{
  "num_hidden_layers": 8,
  "hidden_size": 512,
  "num_attention_heads": 8,
  "num_key_value_heads": 1,
  "head_dim": 64,
  "intermediate_size": 1536,
  "vocab_size": 16384,
  "hidden_act": "swiglu",
  "norm": "rmsnorm",
  "norm_place": "pre",
  "norm_eps": 1e-06,
  "positions": "rope",
  "rope_theta": 10000.0,
  "rope_fraction": 1.0,
  "qk_norm": false,
  "attn_scale": 0.125,
  "bias": "none",
  "tie_word_embeddings": false,
  "parallel_block": false,
  "init": "orth",
  "init_std_qkv": 0.0254,
  "init_std_o": 0.0315,
  "init_std_up": 0.0363,
  "init_std_down": 0.0363,
  "optimizer": "muon_hyperball",
  "learning_rate": 0.00867,
  "lr_mult_qkv": 0.5,
  "beta1": 0.95,
  "lr_head": 0.00266,
  "max_grad_norm": 0.5,
  "warmup_steps": 200,
  "schedule": "wsd",
  "decay_fraction": 1.0,
  "decay_shape": "linear",
  "final_lr_fraction": 0.05,
  "batch_tokens": [16384, 32768, 49152],
  "max_seq_len": 1024,
  "doc_mask": true,
  "train_tokens": 381300000,
  "max_steps": 11664,
  "dataset": "wikipedia_en"
}
MLP neurons of a small language model. Each row is named by its layer, matrix (gate and up: input weights; down: output weights) and neuron, and shows model dimensions 96-287. Each number is 128 + 32 x the weight over its row's rms, rounded and kept within 0 to 255. Numbers have three digits each. A neuron's up and down rows have the sign that makes its largest values positive.
After each neuron's rows, "fires on" lists the tokens most often at its 100 highest values on Wikipedia text that the model never trained on. A number after a token or word is its count.

L5.gate1166:105175145090060093140110103124080090207166181101161122166131151103077143091134096152127077109125090187131103113082116126136154158113112103132145156166141134165232148086147121145176159131108118159131062154172146148154117171077152093098156098119152139155145098149149166097102072135149105126142156114109166069105141110153138126136082122136069091156123111143111153085182124092094147152100112171141195153128156137140145109089131150153125190103162141059163140073128166107138154093150121148159133118110139162201095135153155139129192125153143135156159126132139111137156104151144105137
L5.up1166:164119116150115121067119061141116130131130114188167133075161088133107095149081085115045155156127109154113078144128115111167128138106130083111086177057118136129132139152179152080137152170119067132145150106073152180120107175118114077137119157083093172153221104204122161107181083108120117109161137117160119165133152130083122102133098109147087101166139170141070132121124116149149058137094104105154129137097094167099123113121121125134148164099184117152076155068151129145122118115143181165095091164068140112106100121153105161133161100152107110146103087158140069069141100155127135174
L5.down1166:088134123134122128166121122140063090077150108130119090087145214130151108106140140092087044100170143123168094116179111132115150122080136144132153148154075101138154132139154175043131189083152133144172098185072080181125104168129152120149172127130119110143097080136165194186127084081120108078129116116086098106164180178104122208097036157143140096133118142166112159097117140159090131143156146136087115101110158103081139143149124051133145156092123167156101148211104103150156186103149120120123141152128178092175167121097087167100097121081129155174121116109127135122138126163120113182
fires on: " of" 24, " in" 17, "|" 8, "\n" 6, " outside" 4, ")" 4

L5.gate154:109183099157161116127160096173161096126144156154157132082198167081112155112117120108105180157113124130144119118100115127123132129140105168081145117115136132161056065142117115120099093127099157143106104122128131116095050161161104153144180125119154136149169176139120137118141081118124082132096150152127079112123150113127144127157161184140187113131157205103091108142128117086081126167135110132136144103142128146113139118118109097116148122103173087121193114126120121134177141121123141054167119078118117153120121103134138141097169075163121131096161141147169125069104092099086080122
L5.up154:173101153088114157114155101129174122163166093167157095114086056121144105104135088118116158121118096172140136160114135181159138160159142196143156104138134095175168114153070131114087173090162126141141146103100132067132147169148124173100145117106149174111165172122131184127064139166092125137131095120170099096189150094183087082107143145136154083110106148141166089113151132169132118101161155082134125093103122119100114109111132088092109162119162103145173118166094110131127139151142132074103133140118076119151099078108161096106111064155109130127072123112130128090165112158116123134
L5.down154:121136088140138053149107108115141082149140100165149143141103138080107110093155115159090100140121112059118128133110178150090104113111123125139099167141158147116119101139189124126143100123175103132133045152113139160094152129102103119172115102095052138162129114107083136078106135139143113116185137081086100158106123135096111118062138110096151117154177118082110201109142063139145128086081132069106121149149118154169109161132141126196153200159116138104146123127150091120125161128123117150070141107198087162144111139141088143133163146075150072142100113183210167208144180149087049141
fires on: "," 38, "-" 11, " –" 10, " |" 4, " he" 4, " and" 4

L5.gate350:134088115110116142120129171139172102099117122173099137042162110105118115172130191138166144121162053168175106129153123128163142129150143105105155109081137073119115095137138103105168099094133113147111093114147109089143122095160085061126159090128132141069125099133129149145099127140163062083146151152117102100166086140139078100164138117083223182129125161091103162107137094138076089134130120117123128144172142108103172099133125096185135109151112105115098146217051154092090107167089119132150069120099131205093127121151141093181188158195107146075157181120094113104113163104100053089
L5.up350:138131132175118099138173087140162135124146131105147158080105077110129116104186148180140120154132068141143150148196117076183161119177168123119117163134112137160085144122098095121171156149098114103148096201117076170104117154138095118102101082144141124094133086090158149140051166121153135111062106116108166149128174077133073114133126115116140168116150137158166158161145081103105069210143164133093139166124037140086091134028126085152138110157182136134128060170154142105087161127129127141114120132084120134141093087091138050173154186200146181113119131089151120138167128101155105084
L5.down350:097083066130149197151039132115120148162127137118172164087130082108071148145077092129156063111142150165129065133153101132159130159133095093094087093194125118113197083138171143165079117139118137150135082067122163157099085123153126145137095099132156172137117103095171146172140107084124146077134140107110175148119115091079160108114144153131106147126097141133144083089121070151122101147118093142058144101179074131059094143143154132123108107100112102159084131105071105093131117134067128127122121098132166051140140132100115134081094145127109121177169175107133079160122132104147092136
fires on: "," 91

L5.gate1268:119174144190162101096131156110107130143087152141121076125147092085107128097134122093045128177091127128136164076138105081171108131104136152141138115163154168138180210149185128154094125145146135146158140096137070098170176122118129043124105135108160111147173155106157111110085128110134185124069203099117104073048039099128149133127157138089099162125136071155143081068157103105146133110144177134174168180184152143066153130138153153132123108088123127106105123125129121174165139118137142170123160077087148176140105139194099204118157115049148146121124137093060163205088173173168116185
L5.up1268:193130157104115142086169156107142142121116132186118088142141125079105078129146114125061132134092189134179146125136089098193148171145152166115122156127167142150137186118126147190163088115174101149179145130107143102093113091112061152148110149084147128186152144118134153147130196142092159103125166104121109113133150111103069135134084138102115089150153091097127122129139087096191135087197095212156064166082109129102134114135107079163134105111129079033116100137167105165095112092094114144110115068162127157064109110150133183088118156112115147148165101149125097173168072187140119167
L5.down1268:187116062123154121133137152093114135132097125082165152198090166106100130163108097122093104079172144126177108061144092110169142075137103176083120207154174134126123164119087163084156152060149084158156086104130205099105146075086140097136132131148158087147177109074183124116098145113077169149158114129114166109120137098147127165139066175087151124132171068063177130140123144065074068135151095105054160124105161142119090122146163133124118169105155161183184142117152141119110166099091123180143137083148127131140122131128112087145095109160147122120034052123091156114112153117145170121
fires on: " of" 19, " from" 19, " on" 18, " in" 11, " under" 8, " " 5

L5.gate313:131064122134178151127130124121133159100114177157153098132139113193114164092145166158220096143066090126131125174122116144076080121110210063133191134110144092106053105142088118144086121090129118107066079129120071121076179068149141122154112133137166188133133062154146148097090092142132148107127067154130123135082153114141137143112159123110137050099061133081096122192084132100115148118133129117164242144092106080141121154085115123116122161164108091127113125206153142099160071062145122078178095093112090165175169083145130149109153107123068140180044138143135150139126112113108134106
L5.up313:139108063139177130166112076117131162139144108097170156110130090160204141123152175052189137172113118112096133153107120099118139121172108111144126111145139104125122107154077150112139162121121157144092084166065085145115121125088102121118140131099201135146112093079152122102078128177159174102185128131119105143103137142122095131139117127131135103124116071170140139138165169111071099104109133114164187133151159120181074202109103158096127156128117093149135147143091124132079127097149084136126109122144121102215090142137158092180168065134120117133169058141118170191195089055148132097
L5.down313:165126146127153118075134102152201159156062150116138155133192153128049126063114091135141160120106093161120115200103121127199140137099130199119188082141097156129129094130124112122113094137169111174159092117181140119146130075079179104110144146141113079132175150073081145084156129136126116209142135146125140099093108110106112144107175137086120132125150151121123140081187129107144143110157134136157151113161073119111179122082142104118147165181104113099148166097137160128166141103126082153160108116163145125086184134115113134100137135167080152128174190083114126166099146095164155126
fires on: " and" 26, "," 21, "th" 9, " to" 7, " the" 6, "0" 5

L5.gate937:107109153204134048144120119110121145162096117095135142135126117128178127135052101092148100127111096140167172123144144117146125054111111136142121085084098176157164135144144158057122164101114165143086173170172151125124104110146143121168061133181164088141133088153130096138094117199085092177116153115092146137107111131136169112102179073119105122094126123124070158138141151117170088131134113148098134164172091119088129150114171151133126098059172115070095140102068144084150072092118126151108124149092108112069078117133126126104196173047115191150112092104158127102147091223150128147
L5.up937:127112143129113115119165089113094206151145158079098135176129109155109092114107118093079151159154088168135146102161131093162129110142142106128100108100095132144127157121086153082111162106113190111102158096155144133093101126125138137126126109179124078098133112174197111169147121154083113166101143122128150155120121116119139074100213102126131147144141147121110087177114155129167089125065128170075124107154073155107122138144174127135064087167057128092093115063109108079099104069145151132120120105111121094172120130088078148101166200129078139144118116087155142195129149196104125140
L5.down937:094123151140115119123177102057113142144147172159148117151154096122096114162080168070065129129152100129073122108151138084109112138145131134112054117090171118171144125162155138087070137089104131166157170109164107103064116121134124163120123157127048088151104156138138123150119149117115097101078100096111143185101163103135147158172131076079145071141153147145106130114141135083126113114070130184175076133152137127160115073134145084203108184161125131112143126064065104138169129109178165135180157146113109136096101141103139144120153168150185142147133117163116112103080148174160076128
fires on: "-" 46, " (" 21, "—" 11, " -" 6, " –" 4, "\"," 4

L5.gate531:132067162121090070098058136159108099153158203177210114141137121160110153130088051076104152106165131154135096153124149074129159155105140121164140130096106109145098119150179139173121137116127136130102172136185204128116141163110137156106162118091143140105081117193136150132100119226146115111127142123059141177030112123072068168090114201125134095107171226153085222174126135143152065138126126186169090091124112056156085125161095121133133111098133148094117092183088070106114151111110131114171127120125117134086127120085143171130154118131145103072123072148121135125115112113116129095
L5.up531:135070167134129072109110175142138080109143151089158124182092121090089166101088108116103125116126104148102104135139083091108185114145143117129078075214053117106068160129144156098161114193181137120119152109181124101153080103101110120102115136086153129132107139123155186126119122120146126100084080110164121124103120124141101114133157128190149093157134156157128090124131132133156076039097113159150138145123088123153093140145154117144074109112104139118101116056098104091142103131130101167174099186117090122070107143117159142109152075167148172093104128128154160164136117187069177139
L5.down531:102134157127165117107176093112193087121093210088144105123135111130092086126052113116126097075137108174170101104092143111139181155024182132092072125076090102125126140130153129115057144101125087092116146080125176150108126134140095140142110126124168122093154122123134108150126143109071172151106026092156134132127138188079172119132113134110130123142138087110086143160146182178100045113086113156090093053142099097107201092151149182170102155074102157138141051112132113177120150089112189120094140166140135087164125097095131148068146089091100100127157144121064144144117151133134142123
fires on: "-" 54, " (" 20, "–" 12, "/" 4

L5.gate831:163143151070156155175169127136125079166117158167152139098133155103124100121155149098144141104129094139197127142186168134084113115173113154128113078123159086104113147114175106066110156126094109121117183170157070193118152164100109140224122077134088197146107135155126137134114122087075142117152102115149101152125101149090123091068129080108120132108153105168164138143130183113193110109155192131138070177155172101144094121144138105126105144160144145138187122033083062171104157115157201098046044112121115158077128164141130136113179161197179141150144083118131128137104137130090168131
L5.up831:124141180161194136141152134134146126105150155080124143110139127086166132140089169139121074142112118095142057122137139123119148122135152169121162114106156119141144061149112143125151139104117182169141119146111111176136131125128113128181147096167142122091055166156147161111084202185111072089126111151171175099116142127157161082184180106154169106119191091161135128138102140130123120117093144125135160090141124052134122092184154051117055090168151094140087147136134140108188085147111113075166109154118137138121101148156087104142196154158094123099079098149140114103110137098087174103
L5.down831:037145091086092129126107173098081139133144107133091091149129137122139145141086135182128117148146145106165140173205214157129129103131143128114123107062182142145138152081126117090103101129114115184145077143142089109122143153091140075150126121171101117134159130143106106120113142118101117125175162123109106128099103136076124063144131074100175137148150124146147119132137129148162154078103071123133079090143097098052083109106186160143103106133102112166099097088157156034136146149142079096101054095080153123162075147148139144086123129135174112117178116140080104151102108094147150146
fires on: " (" 56, "," 32

L5.gate429:133148140060158129087129068081148091102095163182132151133088167099180084100160128118103115118146121151130159119168102064179127095147140172103132092108175107131088128153222086113166163108125091176112159149117118117064135201125109089172101094081161108136090115168196149096092114159136102068091110155167119126125086118163110127076137116110178149095109101139159080114141125096164137124127122098145111155169143188124115127151143104117109169158202139138111085133103137165114104124112147168113114070080135146185093142136133170164131151163166135137140090145133127148134173108118148093
L5.up429:146128109096167133130092111162165116111066169180078124114111123090176089107110085102111156119164116119103099136131085144127100115104120133103127119107128154163120101151109136057137178084107097156131165121092073125090120180096129109154191107072147147145118067145171164150106115126195103177120099128117133085156142105162192122060095168096158168121085132109146096132099107078136114141128123099172189165168098183082063058095101107104073114191190115095128146161061100161112171091151144165206104177094086176096130113142171172128133141129079180097100151169129197126121120151126109163
L5.down429:093063116150124140188110137155146084109025132086125183123154128138106125141121130122066086130121128125094089069155127122138162141180170150087014117130067171092158081103154155094155117140132124149123106136120079054130169179096157134128137155104128069165147151159128158148088099115090057130107096126105181132111090135153102132112121174125124120167118118104105074132089136054107105155059139157131150130109117128148141098118117147077161094127163144109082152183085172123136158068108112200196122155077097130095169169103131150193122121105092098125166074253102103165131089134088128129
fires on: " in" 28, "," 15, " the" 13, " of" 4, ")" 4

L5.gate1236:070156179138123106109130087136090152107158111091171095129181115108146113140099127122128190097111189135150107078080119143116116189142136129139111112121146083112105084177139133117125154114166167074100131122144158147112110109137101156143124068145106100133089072091103178124047160077110108176171142162175122107119211145172163139093156135177179149156144136167090153125126145192118151092176084131116125151185091124089164145085140157141099127101089149138136108129089103103132141160135203124197096125081080034124101143046095152129118136082190162110109141154154154181139139074139143106
L5.up1236:072111237139100086154111119106065157126127144148125089162113199081104111138141091142096089117130137047121124064123193143164101137176110178127105092178132103143145136130093117145147126103157140099172151152182155066085130103111120149119154151120172136122136085105089150129046171119116146135165128175145144109102177161151163126163119137126181142155082122097108136140113120136110106112125178156130149145132116154061132144174171140136144125058098114157121072083127143119159141129102136182110096103093144058143099162099056151160131118160134167161099099131114140137202124144086074109
L5.down1236:162091069146121120123073175122130161125104120094095077138121086122119135137104136137131108091152094086098103175130129148148160125173121142119084133152122132093144119084106139111115204161173133096181126161165175106153066092134111155105070167140169092141163113184121176145131101020111179148190149126079155134148080101129124172096196176121108136074172133097104106125101142192087127156144086091086100126107106114117163164155179102126139101092108150162124150128098154161126230143086098139110114118125149096173111104146134191127107139096120115049124139083131165143091168180087111081
fires on: " and" 50, "," 27, " or" 6, "–" 6